config = dict(
    hidden_act='swiglu',
    init_out_by_depth=True,
    beta1=0.9,
    decay_fraction=0.813,
    batch_tokens=131072,
    doc_mask=True,
)
MLP neurons of a small language model. Each row is named by its layer, matrix (gate and up: input weights) and neuron, and shows model dimensions 128-223. Each number is 128 + 32 x the weight over its row's rms, rounded and kept within 0 to 255. Numbers have three digits each. A neuron's up and down rows have the sign that makes its largest values positive.
After each neuron's rows, "fires on" lists the tokens most often at its 100 highest values on Wikipedia text that the model never trained on. A number after a token or word is its count.

L9.gate566:146087179134173121103102182131096137101107047160154091073122052168123173104105143173128116161157085139166089145152110080137132082089146129124191139132131051113198180168115202098147158091150168086065079165129093076072097124129151230174107144126132117137200143113099135102147128163121107160
L9.up566:147074062170097120161124150141167131094134140162168175103176127133096085110145164177113134141127188138134133146116171114136132142124130131121109143145142070094134141129095073055154140179115130168078127161075130150085116105126183117121222118108153066084175076195130176141086076134154159068
fires on: " of" 23, " at" 20, " near" 12, "'" 11, " in" 9

L10.gate320:120174117079156190144107122150121123078115073175109168095125079104155156143135145138058104074143098160136047094133073129141183086121168135151099088105091060076193147140053099112152078120070126164025069098185162161142150150154195132162107180135116129103182158084159175147121053149145137170
L10.up320:148099127094106137045087145159171135116154113146125147136110143170128102155174126166152074126089166166209137133229165191133108140204109096116164137106117144152114179132199125160117141087177184113147134075120096113107160120114105127101072112098144105176167215126177093137111162156146126166
fires on: " in" 52, " and" 23, " to" 10

L10.gate97:083123149111111106119099156093121152125097128171111215171153144127095180120171091108069101189129112125109089168146144136121113123092127103090144139131083126123098092137114109121196175131129143087104108142198103160102167099119150140168052090109144060119182110182165110132147153157146183117
L10.up97:124143141158117155108188137112165186166163159138161148149190144115112146113134099169148131105085131090131113150115159159107093102140116085109110137150111129100115090096177082133149122121116188082076138154167137102085139176076075149110090079108149072103129086177080086151104184123169112098
fires on: " and" 25, "," 21, " or" 16, " met" 5, "/" 4

L13.gate500:172185138110186081105058177204161058145105102078123062121127143062163136120128121118147130170103117186138144099179109146131147094089105117095124173088128127147170125142136110109139073156088157093200118178163165127063131093119160150130161156124118090116113098138147117144128087123120156086
L13.up500:145147133182164047153135109108135109161133061119125118162117139084160074087135147152184178090169085129129119153096092110124120200093182148100134155068118156132012197099131158084157102145148120171107175196155092169087120090138057202093144188157098162162103149048163206112095151138120142125
fires on: "-" 33, "–" 27, " p" 6

L10.gate681:103136141132085141149118215164131090098138087147134166180168104110150099140180090072117123157059177154153100156116178165141155111131136144085097154116178164127161105103148151107103169107137097094091104117100094117107133112130173168153102163109139113159137126126113207123093145098132115123
L10.up681:147142109153205123044172146098092162127155140128086032098145071146115162104101125094105135107160121078155134104091129086138086073089120120045144139085133118142104129130076138106096131181093146133133127154065102180064150122137151168097151112152144181161125155148127141099131073104152156140
fires on: " on" 42, "On" 14, " On" 5

L10.gate1337:129114110147147122157130124104165104154141110129086094065112177188144152144127000146132150156100101128132105181175124110143165114146098155115197103148114163197122123153130106100122121077159120123158165179087078166140087130170131110091183128054126130124117115141114124102130094073131144203
L10.up1337:167126146098137137137097160161132101178080172145094088118095129070082117092148146157147137113145089133092147141195080145172152119101097132138140103091138110151179172114175115092116110107138139177126127120133105098136145113145185084171142115078113135144144143116123145162108140137122153130
fires on: " /" 17, " mi" 9, "p" 7, "m" 7, "pl" 6, " ft" 6

L4.gate372:136087128185136052141075126072130099091099172198104082141120131119089114135116104095127111131101170167155076157126113123163141131111136114075120152156120111110090130152144185104179173185108126139166136137106135126179213099136153164106164179177164100082090045119129152203156126118153139162
L4.up372:153167145162184089117099101140149088092184155137138066117144175087153153114138055081206126109078094179122156120110114095153177145127152150130109130146104106113062119107134155144142154199122171109141110117116113125109171058133063136135148180154132102106079085106088107135176197126128110150
fires on: "\n" 42, "—" 16, " \"" 15, " #" 4

L6.gate1244:150139156082155171072131100099166153135125092110174140078125086177113140138121109140125123065149089158103223140113116138129071157051124100099180124141087232138180135154136127131093170077134147118143141163188065134098166169094144125103132142113157143143109137101181136208128140112167192143
L6.up1244:129128162135102127135134099112106198196130122101162070124130107143161152127168114104119125121145151124142204126157172095157115175091125130083155132137130178200132136187165106092084127153116167138149132152167107108093107173157103184115102148148194129129062097014132114219123157091130151082
fires on: "," 21, " and" 7, " NED" 7, " or" 6, " AUS" 5, " married" 4

L13.gate990:128118135127147070126062125163089084072083087143139104149096131118089129085075107169205138123093110125115107142119105155149129164136118163206117148117089135129136117151106175087112163139155157106117107113103118152135110088166144171124079155119121120131187120099153134064114139121116129172
L13.up990:138086138115180101128119159137121120149084072118184160190175134075127166134113165146152076127157111144124072163075137125122159121148162109092161122141114158105072129146142193094168120114130091128114132121132155086109141133186153168132132192158137102156109143141160133049157157123124098169
fires on: " on" 16, " (" 14, "-" 13, " up" 6, " \"" 5, " around" 4

L6.gate325:142126134099114169118164121121116153099133056117105178113126098084066171095114099146067168075131184170077154113100097164147062053124119162110160133124142136061116099141131141120120097160206159099153152094144087155101130144103138118102071140095102138149094108163128183143128134183144185075
L6.up325:157148130140125104124163117110169144138123158131176168120129128116162146148105161083159064097093126108111097165163200066141122101173145097165170140080149151127130101172103063081139134152062188093220116142152118116165154165114111097096132071083123161113121157080111107142104118117148099135
fires on: " |" 69, "," 11

L9.gate835:141102140137120151126118135129087111170101147145152160137122215070151119118161067136148125093125117087146163134123098141091159159143111159160206144143083110156111182136095194149090121129139165112141128180167144141176213114113169119118154087140143189143147128129137077155152093080142149138
L9.up835:118154123128110070138089086151166139158119126118103110149097152094106141203132092160091096169129160083104185126114073131150092122112131169111151142093109139128138106145110173125141171109067161163149170153140166141114164081117102078115124141124168180185147108144156122135132074099176166175
fires on: "\n" 100

L10.gate255:122151109209171075156100079108096113115126060085153131161130163177132133141173110153145172117059119111130085171106102123140158104128139119092120180135110096144110135157126171138112130088063100132179117150063147134143067116114147124213054180046131125192117118091171099128096094144149181126
L10.up255:092115179134183174091132113167129144126103128093047151112158145150068134130148101130136128125116141144145159103111144120164088109138188128153104123087087130119143102180064147151129080142128141133175143135120147142058140121153170081132113129114073161109115112132112175064089149052118170146
fires on: "." 16, "==" 11, " M" 11, "===" 9, " N" 6, "-" 5

L4.gate804:117118094149114131170105150141113146156099188202148153179096134094113120130093113172158143172109123169128058101123175083138110132113152134106101095129098102191146158163104147150141089156117134135178099179147134140083104116086197122128077146106144146084178152165075153093154107161147140101
L4.up804:119111095131145114142139147109143200184055103133131186141121150061102113107118074127185177178134129120149117142147186083134105102085137105161105151162087103099104136131130145154164132132097166077181121094164042183099139127115139069108088153161072112094101155120116131083131122115129121093
fires on: " |" 26, " •" 16, " of" 15, " (" 14, " /" 7, "-" 6

L13.gate209:157141111117134111118059147079153128111136136112085177181114086060092089210166104136114133149124136089107181101153106152119137129081131140118114169102079140111057109149127127140021166080132192196220173158124086158192162125113134073123092137053115135106159084107153118134185100156113124112
L13.up209:128078089145097112123127100121166117077105130121113120163086099106139107119125116133215109107107161071132166102157101172108145139147153169107071112106082158138121152104157132080139153104139178168111164117140193136114149087112110112112175166208175139159073211077118108209132136114119106143
fires on: "\n" 48, " the" 12, " The" 8

L9.gate187:144166140116148186113091130084144135090108154167106142081109097137151168100137148102146123104111176145133116146135189150158103091131134142056129134122102126109134136109159144093158064154124087123090103072160124129127120143127152110082087191163167115100145204091147119161040140127125113100
L9.up187:147152157100130130136116187166097124148116107143084184184158143177143170096132137132078118117167068163161090125073160125131135095179130131145129110091123074171093115114136174091160106175133142134089183097162188142105144160126150137122105076110099156157090172091116125096127179110151157057
fires on: "," 31, " and" 13, ":" 12, " of" 6, "With" 6, " With" 5

L10.gate1098:102125099133163161068150131187143089072147057136154129079072114096137090129130118144126134094102188163149094104144086160142131121072149132118127112120046093168108144126132156135174224131135106127142097099185123155145159125126136138096123103094096155096117047093144116134129173116153135132
L10.up1098:168188085190162156108070155124148070108163111120111179123143110162104166138081108118143114112111158191118101126168111147111150130046095150148111155144068140083127110095080121213150178160203154082109148133126146133172128075150162135138159102198084120136137040152100144127096199085064112144
fires on: "\n" 83, "," 6

L10.gate369:121156146143156103150116144207123071100138085050114191100155091129118140079147083121130131163106189146093068125180101155136156117082121114103207127192116105116179164138124168116124144154078164120133113187111107130132100122153182140131093122091072129106141166132172120118090078046124185125
L10.up369:110103138101121158132151089135187133163114105095137103100124161183088089145167122171161115135063182099151054109162152123192148153119130107113119164090113127161172090165192158094101148150129114174105087157148133148118097138160152138189097148158135133101086092148113161111091111152202124096
fires on: " by" 21, " in" 19, " to" 14, " from" 8, " of" 7, " 2007" 4

L10.gate631:114167101175148114163148130117116058125169186107106144081083105170190102187145102069091108171120081134183128135130146191107125071116107111139129152088183129121194123127123172144155136107112140108173088075164096143090133124118125106107119128104124159155076101108109124127142133080138123141
L10.up631:139165145099087167177166164123164110138137175163111065154091041123181138089159152046158117133147108105106140127063148156156133149118144127107084154122133086123148161109207162093048117135181107144125151115179088139106148100112082071152112118183108180097111136139085089145089143107121103143
fires on: " |" 23, ":" 12, " in" 10, " (" 6, "er" 5

L10.gate1167:096147087117121139066135148070143144131142110107131154131128095134136106130116151132130141138125197146126161107153114141134124068067190138084137095127144148098145132124127124152169164125098066141062140084144095118090104178128140114125102113120109157127187105163163157096163159095183115094
L10.up1167:103102152135170134117163176177124102160097138167130138150144178184130089089082113110059148090133091163179160122125156138097129127158116120088066106117139106082107112106151104192113104106172147137185085128161118131107131095139175162126178112099145063209109152075127131136173141133160117077
fires on: " of" 49, " and" 15, " D" 7, " de" 5

L13.gate969:156190135109159117078072129158113115097115141150162125139134195123141068121138077104131120159136140161162107112178169151104150156145106116149127105152117104119114178144093156151144143043124113133116117211089172153040154101157143141102126147073142141091131158119129064090099058084111214128
L13.up969:196110039146096127122123076143078106146126068140110107098136145161116191152109078179201117156116085107171150129161166133117133084156140124162114124080091097139139145151162085131216115164100106069139137143169124151093112175102091105117115140177144142088170115144147146152106123163115153191
fires on: " and" 23, "–" 13, " his" 8, " its" 8, "|" 7

L4.gate977:139182084117080144120081168058033110143125186129097134079140180111152100118125122075155161098173143127084109120185128182188148130090052157113134146141169116175092154130125182099101089089123162167119091095093075177135152135131164107101134193149090154165080096174061166114101080132134155151
L4.up977:141153098173192131062109129095132132117106107122096143158134116125161111150146102111102152061119112104104154115137127099144107055155110127139234164116122151164099176132123151118142193178117165071138151119130150159139131142109142136106117141183103182150133141167127122153132075107130125121
fires on: " in" 22, " on" 21, "ered" 5, "ated" 5

L10.gate114:142134110112141216182088100115146166146132144167132089115135159147060096151086095145147141059117209206097164106118085125168105085112098085082105139130141082113133185129098164121149144126124155153129053173051125154132178155064096128151100159101141146090123152140106212109161163106112097154
L10.up114:148061089116150135130133138163168130141121189164115160110159078095116120091130103140167157132054128140118142154084152110121145101128119141122121144132103148140128056154086156118146152128145082131171119107128121107120101149109032108109110122143101102139109147107148175156160166142131167121
fires on: " |" 27, " \"" 11, "\"" 10, "_" 5, " of" 5, " (" 4

L4.gate1076:148150091179136108157133179102070122104110188155152141137143192059134123150135123132113135141079145083147071170165085116087106120119150126152184129143120127092116073113107158119122078132098160116180223165062094133155153123151171126134116126108107119167130121193159139122173118131189145139
L4.up1076:171095087187143099128149145148119084133195185128148170083121127073140123121111147150132103134080134094075124114169092083123158158099088152133143204118136124153078144119149105149098176184130211098111165141093187091121166076175129111105101143082133112125128131151105141192179103138087085144
fires on: "\n" 48, "itions" 5, "ulations" 5, "Awards" 4

L10.gate328:117079139161100118124089096182143102135103074157166188122109146195090173105174138128112129124151088163111097130143163130157211116046107121087136160156175089148147150123120126114145132080132102135068135117087167129149155120151143171170101167094140090115115102126158105100097072132119135153
L10.up328:119139175156147137182161109108138123071088131182126149168130086173078088071175211129141189131116141123140073092080125106175082144127102131154094153181159110084116161144157106118193218094124117105145135119206117122128073115075155151132092109146153160124189132116147130132175125114136112110
fires on: " is" 38, " was" 14, "The" 6, " are" 5, "\n " 4, "is" 4

L13.gate1182:123167104086143064098159142084115118171176061153154175134129179105100125132141145127149137137094142204139044115119145185129104124101138135114116110107050125147117097138103070124211153128156136096122144110131040080164136116139133146134061119187134145103082126185170107112117164141182153131
L13.up1182:136135073089177152111078071141154150083150118158078105115135125138101112137151088085092130103157196139153162118184116121115205115137143111169112139136172075098101119142131102161141097134125127080054164106147115163161061119124152082133134134134143066102142172124130141170075113136119134117
fires on: " is" 20, " not" 19, " \"" 15, " was" 12, " it" 5

L10.gate217:140134174184113040178082106117147100110089135200110209137097156104137127150139167115137125125207078126078163096153193093149099172106135147109103107152150096110090115125152170096127133119136135167112121098144165150086186112161091156104107169124104148114127136139150146132082059184110121181
L10.up217:098164135130074118177104160118174118107147103194088188131106058135079152110116154120142172157118117062165066129149139111127127110102126145116128108130148126175162059186155134141158182102177151125156160128146139099175147137133148129167167176146174116135162201146136119154149174039148137069
fires on: " is" 40, " was" 17, " a" 12, ")," 10, "," 6, " an" 6

L9.gate1183:094101112076127103125128178173076124112129103150112141111134100115095132119173115133113136097110164108122124152109146142089165098128119121131146149181128167114113149137144170142108135197107138095103127164103105135125162132035125194143086144135145105164138074158167144141128087075100193117
L9.up1183:121144093097174125084135078179092105151145121117158135094185150103147163157157172125125120130144116114110125152123176138148133135179150086133099095099073196121132145097091085117123094124117088128125104149200064150086162134153085135094091125106101145153146193082184116136099146149133155108
fires on: " and" 64, "," 15, ";" 8, " but" 4

L9.gate481:156110184144117118161099068109112128162042099114068135071135163130129092120115176119078132130068097082151169137147158138115121106086084095112070188105123119120155103170093079139160146137078127124128207123150151149079138115139102119116155065107112155094077122159050162132108052130129082175
L9.up481:170126102145179063210162090136166126180065134188135114083093098119113073132113219156119134064133113135152092123120097140081122106090157104139158097135109121084092115093175104100128175084164138124079144120108158149127139116086106131147125075151160130173115131103148158061114125146118094186
fires on: "-" 21, "," 18, " (" 10, "–" 6, " |" 4

L13.gate1017:166131100085137064165108155108154136137162099103154126147136159198094150095132140168156147110149095114123163155137152167116104170112121161080179169109086165129128155127181132122135124114161131090137111166133131134181130109166133085157097136166160075122104127140186115078104174155148181164
L13.up1017:113130126139137159208119161135083165072149067118148137092109114132080052174141117093141066156077152135147099161169156113140127135069132121107098107136095136119191149151089188169168106111078152151051153133176140105119158101092163096142120117132145118105120147184096176170118164072151092069
fires on: " it" 31, " It" 10, " there" 8, " they" 8, " you" 5, " \"" 5

L10.gate8:130146142094129106130053133080105129059082094147143082139127138145104132129147147094092136156124162130156086098095148121125104063121116115096100097079158122111134148127132088173136130124114145137132196145188149130114112139127061123128069121058141129129112110187126168157103148137179147129
L10.up8:108120073111140108131125100120112128118110137167164145163156175108098132145123137103107142076128171082185132151178080109114168151151123123195107115079108117085081166068157112151115094171117114091139071121142195144117172104136111151118147107146099149170089126122111140076142118171157137108
fires on: "," 89, ")," 4

L10.gate381:132122082095155178118087175149097144091128100124171143114109150140177148123132115160107140169128082129131144124113077166126104123137145120150135117079029122173086141151132129077143155191140136130136131127080141174137200100127151092183096140073074172039129150094187152047182101095116141104
L10.up381:167109120136125050180128108117152157164133136167164164174130151118123178100172103093161171121125143124048169113180098098132136117092132137135038108152095114121105120097165117100088136157101144143114157082127170139147124125165138117140173079132103138099123071170107187109089110129154109077
fires on: "," 48, " |" 13, " at" 5, " and" 5, ")" 5

L13.gate291:080073121136178125109107162111178096141099118148141124134070103104132126097160089130103154115177168150146133091158102171131110095132106131106114140128098174129177120153101176140130149144108106091105126154102107152124111140170127160117081120132120080117203192154157100083137112122151146178
L13.up291:149111076078132129046065152133059078163061062160166149092137124118076102045141080099108129094147110168119077103164084137148140090118114145150114094174123109166125129087140184145135125157159157125084113114106121141138118154157149152132149144085103113117144135095231109079156100129140101079
fires on: " of" 25, " de" 11, "," 10, " and" 8, " en" 7, " the" 7

L4.gate1100:146125097120169088107107187180100182091132094153106096108122142146127115142155148098100112116165111121107143112052161167134168174112110112145120131143144145193099128129173137109152156149136182189111158143148118137103120103169142149105131097090106053111026138136178169125088109082142141152
L4.up1100:162155140115157113111145166092118221079134142150108131106110255105116098087181155197082089194140147166108153098126172104137144153109155110150087125134073164129144120140132093134163155094089130169103159100086152104159096135170173100141126067106135102158100123113125158124120055090149158130
fires on: " of" 31, " to" 19, " from" 18, " despite" 6, "el" 6, " against" 5

L9.gate704:167158171167122230132084181078100089179178045104136101160082142164166147177155113125099089091100098144144146139138112166101127148063078115093134118107113140077125183128121168168189198090097145181074164131170110167094149117174111150109080152126142086169095129144107172186135107081117138110
L9.up704:107183152134255130091131147131124113162160099085113135147115129137164157116103087119156177158187129050165135190085166136153098128161186119133126136173123177097117129179153112104110119155097144190090152180139143130109158097148080147112071129117113153150126136098153112106069144091082119159
fires on: "|" 54, " that" 8, " on" 4

L10.gate487:124191133110142109126148142183136087131118118158123091117103111139141148126133160110083194118186144137117139092134116139183137146151124163128098166084122151124137101144182083141168135146149127140045158162083140114064112176115184173160109111102084117100125150049116152047157132175128131165
L10.up487:142098103109096105148099153084141096135052115151124162135129155107109111101202115094145133105119125166147099099050110129123157158103121125094128161121110093099110113131128099105135155104120081148091117121073154085154113092149152109154114141123103146126069098088095128122154132114167140131
fires on: " of" 14, " to" 11, " for" 10, " joined" 7, " with" 5, " km" 5

L4.gate846:164151174165179141142150191125131130188108147135103119095120126097172136154118127092159166136127063123117117170126144141124155157110143141084157119126158152111157153152075091142084135149106161122126103157141106079136127130137149115140142104140157102098110058082110160131123146142132096146
L4.up846:152086158132113138089121120104129100186156118090142112128166117123111153105171139140139137107123134118101119152147121133149099110076145112119139176093105080202079092136152120109114093163059065142140144145133113140126152105138134151143147118097118176161073065066163164083189100139170121122
fires on: "-" 38, "–" 21, " =" 7, "s" 7, " |" 5, ":" 5

L10.gate63:081144166159127083124144093120162077148154191118146172136136180121087163090059095144083075164151138156134114111133143154117166127116115101106088114099085177099144141131110175110112112107139103044074155190156143149204091114168149218106130144131164175106146185152133080122180172134133168154
L10.up63:156069126117152146129177126152126149145076131111160065153118092126111157128089130129196124153091135139103096113157083144058127086134087153130156118130128143138107065132215133111193152108145148101144152173124101100086100104100079161153171105113165092110143129115175161148092154140142126123
fires on: " and" 63, " che" 10

L10.gate1215:105086142125179064089117161148148058168114121084175177122099129109082095124133121115139094084127088120163043130095084140109078118140079124117150073172115068113191121160156177119181114138091153120088081156149081133134164159177139177130152104138135072080110151095155187076109083158141172115
L10.up1215:163100096082192120162088091153165097146191145154144151098160127119107130098173083031181082157089144098124094135207190100046082088158053107111172107094100119127154131171134136114129077091106182097129173131173134110076168160171109141114118105141136124101145144147125138053118100121109135149
fires on: "," 29, " and" 28, " or" 7, " more" 5

L9.gate190:122134075090175124101117132085143042111078107099132079129128110104139119195149131109133115104120137138114133125124128171156094147101154148078188140102137154189085103178102105160143157115117141090131114115146142142088174080092125097155094188116076159142124123169170109122122162132129112151
L9.up190:123176090068178116065125094138115075096123149107114152137152044102186130167143103100174110074137115095159133119145147185148091096134147127104158142145087121114102118083166115128111139146172199087149159154095098107149152095132145061150156109173126150119123101204090126176142131137114100130
fires on: "\n" 41, "|" 19, " |" 5, " 2018" 4

L6.gate278:140144094128136182144109175077103170085120084107155102087083109097157110070121100094087121132135090141123137081117128075178174113109111095140141126142092103063194127133114171173139157108090156096092121110129107107059128130101179191168115179089118095090111175073114159140133121150164108145
L6.up278:123095075140132147140088154135149129115137164087093110148120145123135150114093127088147084124129148176128146065138119062135182109168071119165131107184128109135091163123139117136113181164130182164130141102071079123060116193032120170114135153151106119126100160120132102137120173101117107104
fires on: "'" 41, " in" 9, " van" 7, "’" 4

L9.gate560:119150127116156197106104116115106071130137111190126124120104150162141123134139111128143155150187157093087054111146161143087106105082131118081101128096086101066172123125110119151166105109115188102135202143099154106034152111154148197150111115087121123130110104208131211112109105150208117146
L9.up560:142121157119110123122145124101106046191167125144185101124133176079137139147083123131129158191117165084124115086088101149132187160106160139106086133136137152126098145103105110100037084137158120111176116075102180088114121133165183124125135164124111084185092108109138218106179144124160145111
fires on: "," 43, " and" 22, ")," 14, ";" 13

L13.gate819:124136124178148140073089191078108153139121081144146117156123171128122106118117133096036163102194147197131185154111102140102207092098096123152169165077142125103163126102051141121134073144106140077131128155144145158133217115162158196116091159097079115138180081099154144159150092067130122129
L13.up819:168115158073058107064118187102097142095140070153137106091099163158156070083124138115115153168103117188100148117128147145084131093101123131147132083123086097161139167181119156119150075113056141148143114081108125120085145166176087173162089159079115085131150115135150124129145125131195151140
fires on: " to" 48, "," 12, " go" 7, " while" 4, " in" 4

L4.gate734:103169168121155138089094147198176135066153100113092109086143165116161100076120129087120133066080124189159111137131104127131147073017156112167114088165114097165109168162157063131161158093133130162151122169136117063062184132122184091127131132077138141106095104125085144177194131113161095142
L4.up734:124106130130112112136156135204078137102148090100080133140132098114155117108081145151149108184088079121106128130135084113189150129108156097112154165136128119174116114134103112132108100142088095138040174097106088142091175105143127143116119234082093115139073154079140171175127102156082106132
fires on: " for" 68, "–" 12, " that" 6, " to" 4

L13.gate556:156054165053182115139067134122118075185064136113086129110120144121153081126152132165094068144125141145225168050107148104123149165143068094128115153163120080079161175138190092105117167163118114067129086100123140128087197132131197147163153123168098144171102164114133147134111134062160116125
L13.up556:128123133152187181104150059097197149158159159109107136104125120140140113131176178013134183088137096128155118172137140115198102168090083117146144141078099143096114138116098143149133088102134137162093122180141080143099132091143077111118136087130096161120121155132109151081131127114081128225
fires on: "-" 20, " in" 18, " to" 7, "A" 5, "H" 5, " at" 4

L10.gate521:153112089150125111100065123148125064132155088160103178147066130160133125144101149122155168064101112094147167156123154119141172107089168106097071149102099088100103120143127144108103111142127124157179108148056066196168144103147208106094131155124099108114105121117099192109094155118154141184
L10.up521:165124048102056107115143155101092134090174088144123120152131104130123118143049189103116167069057150127131135120168113091155102157101147125107080146102078094069119115116090154154112168136063138120146088176175171120167108062118135156116184100119111111118081108089110132129145162155142117199
fires on: "." 60, "\n" 10, "\"." 8, ".\"" 5

L9.gate395:111139175123114093128119162101136134086112082182118161151094204151015151089190152177031135117141143150071075143099138121133167132082149138130166137165149145102113165117163168104128126113142109144072032148067150097154155133135169124175172123139154125136162137102160144101127109157169161151
L9.up395:132135136098151099165127125090070108150165069155116188113132076096126120149144111078108141162159172021156061139203169130151106141115071092115108159158128104120156153155126156112141185142068142087118176153098138063074151123142100153073080159084152175101187135122094118151129135063087125128
fires on: " is" 42, " was" 29

L13.gate1185:149139142170146140144119106098102176116071149172135087104096138160089133115103106164077148109128188161195060112168079152149151114085129116164117129103111105090109149144069129143112126140101169114132113099114121139152071124142170177164154166076098081151158124081188115164138125101103192178
L13.up1185:068081142108096114168052166109081198122071110200169128196128153111110112135078166136106111117134131149159130117121126204115125099136133121157142168154122117104169141122126124106168089169127185117087096099146129117151148157105097141076152143135109112146215117070098152144143104111168081120
fires on: " in" 20, " on" 9, " to" 9, " rec" 5, "enc" 4, " o" 4

L10.gate511:138096113104108121137116064155118109123076134138110129132164119090149132147166100144069187114183108089143116130057071135102079104117091134125162136159085046132118176136115169118135150118150140126117108108143109133125174123134131133165082156132096155159192144087161134061150094087080209135
L10.up511:168104099160195208112128157147163068160092103108101143133108106114091131125149078112154119169141101160148110092165098176095072122162146110154135129075069121135163107193069147146144160098146113134182085108153145064050128132115134138130154130082114097134189140116130130105123198080158152163
fires on: " and" 47, "," 17, "-" 4

L10.gate849:121161131101177139096089173139121035123104176110144129156175124173126139126177098148172136162144168141134099094141109105117126088169116107122139047143093093141171110130106099171153178127143126127142131230131076139129170179124164130140031118117106105119123124152147151082173155134144179134
L10.up849:115103139129173171059115118121112140136120138169136129114097097084096137138123074065119094085169086108105143185113049097150117113069101124102110113116114110109143096153082149122185140194094166109159046104163115135146141138137119118123165153161088105116187180094069134048100139111146117189
fires on: " and" 39, " or" 22, "," 21, "/" 6, "-" 5, " to" 4

L10.gate870:131080166134159117104080120147125152150070135158092135149150165076104111134147094138103125117161110167094086134139140156119137079084125112097166115168083160106150130144124138129123163124142148137140161186188078112144113154154133168111100154084119087145121143205166152129163128115192176154
L10.up870:122157145130152156126135138157119147162141097115102097114165115101120147169083120137105141145147129166104189083090195179115100126126097097127168090131168130077161106132161090153103133172175130150101203141141084149122117144199095228141078188133135143125201161140174171144074140092103128144
fires on: "," 60, " and" 16, " (" 13, " but" 4

L10.gate981:153100122125132201111070112111106132116102137113138144127091106174128103146115119162154122081078102108139172091068112114153138142132179147128126139130116156183111132149135123116118161188161086196100155140116071233115151119132148124153145171099111146137064131119198119183161110120106087139
L10.up981:118089098103113141085098004156081152147094094115106150130130142140137109174082141186127131138150201091163167127147128134110153100099154139123158121161081097084148137198119080114128175123107150128087167188171130196180068131130135103128118123188146102163141121132139154185149115118103102148
fires on: " of" 35, " from" 11, " age" 6, " the" 6, " population" 5, " out" 5

L10.gate1212:145116144128200183147147107179135088124111133155093168107155092133091116108140150109113114141121103135211140127127130123151117055112113112163163162089088115103146090129140115155157110116178111092139103128156170132101117112150057147162117132137148113082169112150099046157197116142126129128
L10.up1212:127109193098180156165137092133103103173132094104078093149134139154142150162129078104101154124146125139137073147117050135094052101107101123149105106169194075152183093182143127166184172124164067094186122160125122103121080117137103127098157119131113141113148174166146152141128145135195110144
fires on: " and" 69, "," 9, " or" 6, " be" 5

L13.gate72:102133147173135149172153139072135140113146113162125182133135080132138127122128095098070140153106113150136079184094100119119165105076120142145118176136132132169136144173115166137187146092111157102101061147141214094088110099127175184113146188078137148122106140147132105112115082110168120180
L13.up72:155148141104077097070172056083093201072129118125122113122164057087186166091127074177119113126069142091063178147154122068122129142149132098155114188120161087168048092161084126145144119120090182148120074127081192162101177108150220128107172136092083155218193084160112139157175119066139125128
fires on: " to" 38, " also" 9, " since" 6, " not" 6, " \"" 5

L10.gate431:145091138149095148125128149102110092156158143133109107143155166204114112090137108199144132115153122100076180176164139113138149123129153147130192139152145136108152138197149084112098078113136185137062184145130150139172120142131187156129124146109169132180127144180164110143142132096091174137
L10.up431:168172144151093151139154137102062083110110137156089129082083122118146123110129120118109146192146124143122119138127159177134133173124056160155188086167097123137162180145176156170128094077067152153155091128130116123166071151150090156168126132138060171123140151101157117143140129155102145144
fires on: " m" 23, " in" 13, " mi" 11, " ft" 11, " p" 8, " feet" 5

L10.gate750:159117132129114065182149169070121113069132081165178098135085138189088126086147091182106132094166097209128096102096154154097080153138136139118139097120144165075163125109155175159156076084174119125166094125072143089212138167115140116170108123083121114074160118140104158103116127184165130124
L10.up750:145180218124097143096095165110136155120100148114084154133120232066157104167169153113162073191161111091112091083152053048163103168113109135129155104164145125163140105104085105133070137144105194157036116169108121112199150129166128075147115145080045094132108121095112193186124164091206171127
fires on: "," 37, " of" 16, " is" 8, " he" 4

L6.gate1337:131093111165106068072140113147142067157129155147180141067132110184111137129108135100155128164137110144127115148126120216206123126126111127123118123034143169111189153153119139117131122120144046125170108203169104121128091140166148115123130227086132143093139142152165152181154088208162166111
L6.up1337:132124084145087141185163091138143120152150135176126157175088145177124122133110093085040146164151122125114146145064138169193106130120204165113124138140107143112129142167173100100142107092102160179125117096140138099073139154114070074128141119125142106064149171091141134136112135165049112145
fires on: " /" 48, " |" 13, ":" 9, " Apps" 5

L10.gate1188:144108123126066111159099068151151165145135170188064133172149212150143141138134147144096141107115148068126114117153081106142143099140118143119135177147119082158137155138134135168155144112179136112150126183207137097156154114117147161166093187116135110129121119108174119080122119109130166110
L10.up1188:164114101140149056128124151124149144117081072140164187140133091142103110193134099043075110114244113178111151128125165152127168119143086130118144123115125164080077130123139123156099143108095103116152120086119164142137161123163180155145060183132112138067116124167128166135126159132096156122
fires on: "," 32, ")," 20, " =" 13, "\n" 6